From a checkpoint of a small transformer trained on Wikipedia.
Size: 9 layers, 4 heads of 128, MLP 1536 GELU, 32.9M parameters.
MLP neurons of a small language model. Each row is named by its layer, matrix (up: input weights) and neuron, and shows model dimensions 288-383. Each number is 128 + 32 x the weight over its row's rms, rounded and kept within 0 to 255.
After each neuron's rows, "fires on" lists the tokens most often at its 100 highest values on Wikipedia text that the model never trained on.

L5.up214 [132 162 155 123 136 140 111 110 125 167 124 172 135 156 140 122 126 246 143 190 153 167 153  79 134 179 159  98 180  82 163 131 150 156 125 123 122 128 112  91  92 121 109 112 157 129 155 168 128 143 136 139 189 156 111 137 114 158  92 136  97 174 151 149 131 154 110 137 159 119 138 194 113 112 121  81 180 105 116 191 189 136 164 192 114 155 198 170  99 124  78 168 144 161 122 127]
fires on: " L", "202", " I", "199", " O", ")"

L4.up428 [103 133 138 148 106 107 182 147 125 166 128 135 123  83 125  68 112  94 124  84 148  94 116  74 114  98 124 190 117 159 141 127 122 114  38 144 135  99 118 178  91  54 209 164 107 139 145 144 160 136 156 155 156  72 145 115 153 147 201  73 127 130 174 111 124 180 174 160 150 167 188 102 120  78 120  80  95  92 107  87 168 220 174 210 117 124 181 112 146 160 205 171  77 107 113 159]
fires on: "an", "k", "or"

L4.up1301 [171 115 137 135 132 123 139 123 102 157 121  57 170 184 129  84 173 136 115 177 117  92 118  56 109 148 150 163  76 125 126 142 132 148 135 137 123 183 126  90 127 120  69  91 121 162  91 151 144  76 135 143 126 187  77 109 158 131 135 175  75 146 137 138 164 177 151  57 138 167 130 123  99  93 155 117 118 132 152 184 188 149 102 143 116 118 101  95  94 117  96 166 118 134  92  59]
fires on: ")", ".", " on"

L5.up953 [102 130  90 190  77 134 105 128 155 170 102 122 103  89 154 136  71 146 115  91 122 104 147 109  90 149 145 127 139  86 117 141 180 158 143 127 134 112 154 108 102 102 118  53 121 136  69 171  70 146 104 130 120  62 135  98 107 158 188 122  69 122 167 114 145  99 163 142  74 166 110  73 107  59 136 152 104 142 125 132 144 154 140 165  58 122 119 148 115 152 147  70  94 141 139 128]
fires on: "k", " k", "uk", " o", "ok", "0"

L4.up1006 [113 148 117 121 150 118 109 109 113 147 130 161 123 130  76  89  94 165 163  76 153 135 107 140  84  88  84 160 135  82 101  91  91 123 120 135 135 217 102 143 154 141 132 121  87 152 139 153  85 126 151 129 123  78 131  64 141 117 124 128 110 116 130  87 122 230 111 127 172 101  86 108 115 120 181 132 171 112 123 143 155 136 176 125  81 158 135  68 188 117 145 123  95 134 157 149]
fires on: " South", " m", "M", " May"

L4.up611 [121 139 135 112 167  45 143 187  67 144 136 156 110  48  87 116 138  65 101 169 163  92 112  71 143 109 125 106 104  94 124 166 189 146 175 130 130 110  70 137 210 119  72 115 142 110  61 127 121 124 132 129 136 119 183 113 142  93 154 138 137 109 122 170  97 123  97 163 140 144 134 171 109 164 115 127 146 106 171 133 116 148 124 148 124 112 124 133 132  86 207  85 120 105 124 111]
fires on: "M", " National", " State", " General"

L4.up1388 [155 104 141 118 120 123 121 136 109 164 143 147 168  93 121 194 146 125 168 174 118  86  96 109 161 132 178  68  87 126 197 110 150 119 107 100 143  86  83 133 112 244 149  72 130  98 141 101  56 138 125 102  63 128 133 158 128 146  91  86  74 165  89  97 146 144 102 110 152 131 115 218 176 171 174 145 170 158 149  94 131  69  93 129 150 133  77 104 110 166 154 156 153 152 127 184]
fires on: ",", "201", "202", " well"

L5.up623 [ 66 197 111 188 157 135 124 109 135 134 192 103  87 134  95 114 189 152 138 150 157 173 131 119 176 195 186 110 154 149 114 106  97 190 156 139 111 136 134 114  51  96 152 140 150 143 133  80 134 145 148 118  93  89  78 108  73  74 188 125  92 137  86 108  99 145 166 132 132 134  99 108 178 115 147 109 153 148 155  91  30 154  97 188 102 128 112 155 113 142 145 136 124 161 124  82]
fires on: " al", " Al", " la", " Sal", " des", " Val"

L4.up1030 [160 127 102 123  51 123  73  99 121 101 126  90 133 139  74 111 168 131 104 165 136 188  91 115 157 115 159  69 149 159 180 125 114 101 153 154 116 148  89  76 162 142 191 168 124  82 150 127 169 109 104 111 124 153 107 148  87 151  92 114 136 100 150 114 166 110 165 179 181 163 150 105  43 112 255  95 164 142 124 177 122 141  96 132  71 164  64 167 183 158 152 156 103  47 108  80]
fires on: " D", " L", "l"

L5.up828 [ 88 127 105  80 107 164 116 168 134 122 106 126  80 158 132 133 110 125 146  94 161 127 104 136 240 136  73  86 142 156 149  96 184 135 137 134  70  98 155 172 108 152 126 106 105 118 178 176 134 100 114  91 164 128 108 175 137 122 110 139  98  89 142  70 116 155  92  91 151 131 157 127  87  83 150 152 149 101 145 141 143  60  29 118 135 135 122 140 129 115  98 170  71  91 152 160]
fires on: "T", " pl", "O", "t", "Th"

L4.up260 [141 124 171 123 105  93 160 176 109 133  87 112  69 116 175  88 109 112 151 137 140 137 130  89 102 133 191 156 121 154 147 142 107 121 101 174 119  74 137 122  99 106 152 108 140  76 105 141 114 178 111 132 119  80 113 116 152 169  74 108 138 121 147 115 150 158  61 144 135 112  42 149  98 116 120 177 119 161 138 134 126 100  82 225 125 143 193 115 165 138 122 142 168 116 142 186]
fires on: " |", " El", " la", " \""

L4.up1153 [ 51 147  84 142 181  99 172 127 109 139 145 186 111  67  55  71 126 103 117 171 137 126 104 118 104 159 140 113 100 102 118 108  78 182 144  67 156  87 175 137 140  94 143 149 149 110 123 124 148 120 148  65 142 158 164 104 255 148 147 110  42 125 164 106 147 113 132 151 148 102 141  62 142 101 149  93  85 161 106  85  62  94 149 100  98 102  83 150 138 112 115 115 137 146  95  89]
fires on: " of", " all", " "

L5.up920 [146 133 148 126 135 103 129 154 119  99 150 156 129  90 171 146  64 192 196 119 151 136 142 136  70 110 143 132 199 177 106 161  96  44 118 130  65 139 122 117 169 117  59 165  77 133 184  77 147 151 106 201  98  70 157 129 121 146 153 110 150 136 135  94 122  93 180 126 118  98 129 161 111 155 129  80 137 100  76 126 110 155 135  86  92 118 100  84 136 152 181  64 143 110  72  69]
fires on: " In", "197", " pre", "In"

L5.up1492 [108 169  94 121  45 108 167  88 175 171 118 126 112 139  62 108 109 148 152 144 144 126 163  91 162 124 158 128 127  85 100 139 142 156 139 118 111 139 145 199 144 142 155 118  88 157 155  64 117 118 149 104 184  81  99  92 140 113 116  86  74 122 150 145 116 182 122 106 119  87 201 163  90 149 179 135  78 152 144 147 131 151 111 157 151 110 131 138  83 149 167 143 184 138  99 153]
fires on: " t", " T", "T", " H", " St", " p"

L4.up553 [130 231 187  71  88 126 152 157 139 140 157 164 118 139 158 149 130 138  93 113 156 117 126 133 159  94 144  98 167 136 184  88 151  66 130 121 122 130 174 135  98  89  96 103 138  71 173  72  85 107 140 132 144 157 143  86 127 185 160 135  85 134 162 148 137 137 125 150 207 131 125  55 148 108  72 134 135  93 135 111 143  83  85 140 189 173 128 122 105 123 163 102 180 137 162 184]
fires on: " of", " which", " where", " between", " that", " with"

L4.up1237 [149 130 134  98 145 117  84 133 138 137 138  92 157 124 125 197 118 112 137  94 161 225 154 123  49 130 149 137  66 133 119 151 149  81 189 136 118 153  88  68 119 130 144 113 123 177 126  82 170 107 138 173 136 122  83 135 119 118 137 115 125  93 111 154 156  89 118 187 140 157 156 144  97 131  96  48 191 152 126 185  79 198 134 140  75 133 108 106 149 135 107 146 133 103 100 171]
fires on: " under", " Under", " pay", " Win"

L4.up1018 [153 118  87 112 108 146 116 122 130 128 114 125 181 126  52 108 141 140 172 111 120  97 133 130 152 124 145 188 123  87 103 137 163 125 168 117 139  81 108 165  89 141 123 120 144  79 115 129  89  82 119  88 191 146 147 133 186 119 137 124 141 181 173 109 148 138 110 164 144 136 157 136  96 132 103 140 149 100 106  90 179 127 131 110 133 114  56 129 113 148 162 116 123 105 150 150]
fires on: " T", "T", "a", " t", "an"

L4.up1423 [164 146 124 128 121 114 210  88 105  82 164 156 111  96 116 126  68  79 154 174 113  86  76 152 134 100  85  78 140 124 104 186 129 138 184 178  96 141 130 119 138  98 152 132 172 100 123 127 121 120 123 150 168 109 132 106 129 169  55 121 114  97  65 123 109 113  99 143 170  98 104 122  54 135 128 129 110 102 187 157 107 117 140 145 181 156  85 111  77  84 111 101 130 157 151 109]
fires on: ".", " Best", "A"

L5.up673 [163  86 107 126 103 132 183 130 133  96 128  96 154  91 123  97 103 118 170 104 157  93 150  38 171 115 135  87 153 133 121 154  88 137 142 142 193 177  67 147  84 138  64 119 132 125 159  50 101  66 150  20  82 145  97 165 108 122 200 121 150 157 155 104 111 166 158 148  98 114 154 122 142  98  97 119  92  73  98  99 153  87 128 147 175 132 143 135  72 112 165  77  98  70 122 136]
fires on: " F", " S", " s", " ", " T"

L4.up1505 [137 189 124  89 104 182 153 139 108 129 130 183  82 117 113 160 195 135  78 112 161  82 108 151  53 155 145 168 132 172 152  60 149  97 108 101 130 138 155 132 118 118 121  84 121 106 108 137 164 108 115 155 177 129 161  75 143 154 106 128  46 142  69 128  85 178 133 110 124 129 155 128 105 154 101 107 122 225 176 106 135 117 176 107 138 152 155 163 128 122 156  96 112  50 126 158]
fires on: "s", "as", "is", "h", "b", "os"

L4.up1439 [156 146  78 153 137  93  94 137 121 118 151 109 127 140 108 111 146 113 121  58 180  87 148 137 156  89  86  60 117 133  81 112 136 164 142 137 129 148 115 146 156 103 122 111  86 175 175  59 186 117 158  84 102 155 138 103  86 132  83 154 108 135  94  89 106 127 112  91  90 138 172 188 138 137 136 161 167 123 104 105 171  83 147 120 163 178 108 123 140 126 177 157 149 172 124  94]
fires on: " the", " ", "9", " a"

L4.up68 [113 125 157  68  96 126 100 187 160 147 130 149 111  91 164  50 148 128 122 143 131 190 170  88 134 185 122  98  71 124 160  79  86 141 108 148 131 133 125  76 127 107 165 142 110 122  89 146 115  91 151 127 127 179  80 139 148 141 150 104  83 153 120 116 223 152 167  91 180  85  88 119 127 139 149  89 178 141 169 184 135 153  99 160 152 126 161  90 102  90 151 151 142  73 139 163]
fires on: "\"", ")\""

L5.up620 [170 189  96 133 192 115 149 130 166  84 156 142  98  94 148 130 138 194 200 149 148 107 130 172 121 124  94  51  85 123 132 106 142 105 114 168  87 148 135 107  75 133 121 130 212 119 163 110 158 159 115 157 138 146 128  92 120 121 127 207 105 181  65 117 152 180 115 152 123 113 101 151 132 138 147 130  64  89  79 119 189  99  99  80 139 152 130 142 151 176 110  83 154  88 181 151]
fires on: ",", " of", " in", "-", " an", " -"

L5.up457 [155  74 100  93 170  46 113 133 122 102 124  69 101 123 140 153 122 154 149 148  87 187 137 113 108 132 115 127 195 121 113 122 166 137  75 129 117 144 143 180  89 164 153 133 105 133 154 139 103 134 113 140  44 100 123 119 115 121 115 158 121 111 113 168 155 138  91 165 102 119 131 125  98 129  78 127 150 168 134 122 156 131 135 152  91 166  78 143  97  75 154 110 165 134  71  96]
fires on: ";", " p", " and", ".", "St", " St"

L4.up837 [ 98 216 112 179 160 124 162 148 191 142 133 111 129 127 108 141 144  61 117 137 140 174  46 121 154 117 121 101 107 138 150 121 160 126 131  88  66 144 201 156 131  84 133 147 120 125 124  73 168 124 203 124 170 146 137 145 162 130 108 163 197 102 123 108 103  84 114 130 141 105 131  79 147 132 112  94  99 127 128 102 160 164 146  89  65 161 114 112  89 123 148 138  62 104 145  93]
fires on: " was", "V", " being", "ev", " Ev"

L5.up455 [ 82 165 188 172  70 130  89  69  85 155 130 123 140  81 146  96 138 148 151 113 138 151 120 109 134 140 184  95 149 105 126 169 144 116 113 141 166 150 100 146 129  82 128 103 124  91 124 128  77 104 160  99  93 117 115 120 144 151  82 130 163 110 111 105 113 101 120  95 153  61 109 124 131  97 153 108  99 177 135 150 157 181 134 135 173  92 139 108  81 154 145  28 137 188 134 144]
fires on: " Le", " was", "L", "F", " can"

L4.up220 [ 98  69 209 107 136   6 125 159 147 149 115 165 152 167  76 134 152 123 117 123 133 122 132  58 139 129 156 171 143  75 171 147 199  82 144 139 149 138 184  74 130  81 110 140 168 116 135 109 121 135  71 131 160 197 111 135 148 146 160 142 223 161 115 138 161 163 165 156 117 102  98 112 118 158  64 158 146 164 146  40 132 152  89  93 146 151 153 158 107 116 148 164 117 130 103 146]
fires on: ",", " in", "with", " after", " without"

L5.up1151 [139 185 153 107 117 164 139 150 164 115 116 142  87 134 126 167 192  81 117 133  90 149  96 213 187 177 120 117 152 108 210 161 174 169 105 154 143 198 119 126 164 120 147 156 167 155 147 193 142 198 124 140 119 132 102 107 136 114  43 119 129 132 131 126  58 184 144 115 121 182 148  89  76 116 108 105  85 129 166  87 115 126  97 164 142 160 182 135 137 165  99 157 129 109 148  67]
fires on: " was", " R", " is", " set", " r"

L5.up190 [123 156 118  65 138  68 138 127 148  79 131 168 114 125 150 102 202 158 178 142 114 135 103 111 111 105 100 173 191 117 159 129 121 182 135  97 136 171  93 120 146  97 126 148 103 110  60 143 128 104 126  69 105 138 124 150 142 133 136 171 119 112 152 103 148 122  96 128  90 136 141 159 168 139 128 145 124 117  98 185  87 142 136  97  47  65  99 143 143 145 149 134 161  67  93 130]
fires on: " ", ",", "198", ".", " and"

L4.up343 [ 90 193 128 131 140 130 145  84 130  86 150  99 117  68 115  85 150 150 125 163 138 100  64  71 224  91  10 117 176 101 132 165 137 114 126 154 109  86 169 123  89 148 116 132 126 106  87  94 104 169  89 101 155 203 140 145  86 137  83 149  72  71 188 138 127  76 134 119 130 128 116 111 149  88 157 109 133 137 119 115 145 191 130 110 128 155  98  94 142 162 118 159  87 100 124 131]
fires on: "000", " million", " of", "erm"

L4.up720 [151 144 145  78 121 168 118 126 129 142 167 122  84 127 161 120  96 101 189 198 131 139  90 135 162 105  89 131 117  87  87  33 126 106 120 100 152 174  92 122 172 169 138 175  65 105  89 127 207  99 130 134 117  60 144 100  74 115 170 138 115 114 110  70 167 131 128 137 189 138 127  68 122 163 136 144 159 115  98 133 137 104  96  99 120 130 150 168  99 129 110 150 117  91 144  83]
fires on: " sp", "St", " St", " st", "l", "W"

L4.up222 [129  85 154 156 152 102  97 119 203  93 186 137 119 153 171  93 171 161 161  85 127 172 119 122 177  65 159 159 119  90 150 135 172 170 117 185 145 111 165 110  98 130 140 172 196 130 125  96  91 172 137 122  82 134 112 176  79 136  71 117 181 154 114 151 144 155 125 137  81 144 120 125 151 164 126 144 131 145  96 108 143 111 164 169 181 128 146 147 110 152 106 134 160 132 145  77]
fires on: " the", ",", " The"

L4.up635 [119 177 177 107 122 127 177 137 128 116 139 137 150  61  82  99 149 111  98 112 154 138 143 189 160 154 138 126 112  48 103  91 103 111 148 139 101 114  86  81 112 120 107 163 142 107 121 131 137  86 100 189  97 230  97  45 160 111 129 119  89 128 135 166 150 145 149 102 224  78 109  96  93 145 118 113  79 160 150 113 105 152 119 124 133  84 131 145 110  89 158  98 119 118 189 129]
fires on: "r", " been", " information"

L5.up148 [132 139 140 136  86 137 124  82 161 151 131 115 120 137 122  71 171 117 139 206 100 121 134 161 128 109 136 120 213 166 147 140 176 164  79 129 108  58 153 101  93 166 112 167 137 123 115 205 136 120 132 213 179 161  57 157 136 135  76 119  97 160 164 152 138 138 118 108 137 124 179  85 132 101 123 144 186 120 110 152 127 146 149  80 102  86 151 107 165 121 100 143 182 168  90 153]
fires on: " was", " is", " were", " and", " went"

L4.up921 [ 97 100 133 154 107 152 117 175 196 171  84 158  95 122 135 104 145  87 118  78 115 138 194 120 153 170 161 104  96 163 118  68 166  99  77 196 106 171 162 119 105 148 133 166 117 134 126  62 156 101 170 140 163 120 142 115 161 119 179 153 115 123 156 111 160 118 124 111 147  70 121 112 150 109 188 121 132 100 144 131 147 139  92 184 132 158 123 108  76 192 124  90 101 140 111 153]
fires on: "'", " over", "4", "G", "1", "3"

L4.up1196 [136 127  88 151  68 115 150 112 130 123 166 122 114 101 139 169 175 134 195  69 144 134 169 149  96 188 195 149 142 117 139  91 139 126 145 184  86 103 184  89  84 108  95  75 134 116  58  82 142 112 124 136 175  98 167 135 110 176 118 147 124 159 153 148 146 105 155 100 119 141 214  86 118 163 203 123  79 126 148 134 124 140 115 120  77 119 110 142 147 146 124  79 100 104 144 150]
fires on: ",", "ó", " of", "á", " de"

L5.up283 [182 124 120 167 106 112 197 136 129 111 112  90 147  78 132 139  92 120 184 106 123 175  71 121 157 136 116  58 158 159 118 150 163 171 109 111  88 129 135  83 120 129 109 112 155  96 166 150 153 138 170  82  98 159 185 108 180 170  78 145  34 141 169 183 150  97  95 146 159 113 140 107 100 169 112 143 114  85  83 123 151 106 120 107 116 118 109  86  63 126 124 110 120 150 160 172]
fires on: ",", " –"

L5.up1446 [121 103  97  63 105 115  66  88 160 163 126 155 141 124  66 124 114 145  75 140  85  98 123 101 119 128 125 112 118 140 101 103 156 139 131 110 164 147 134 167 119 146  83  38 137 125  84  86 168 140 109 146 132 120 145 132 136 146 131 154 129 225 190  77 108 120 147  68  70 131  91  99 172 127 139 108 136 117 124  55 139  80 166 124 123 141 120 162 130  73 162 171 153  93 128 107]
fires on: " T", " j", " J", " n", "j"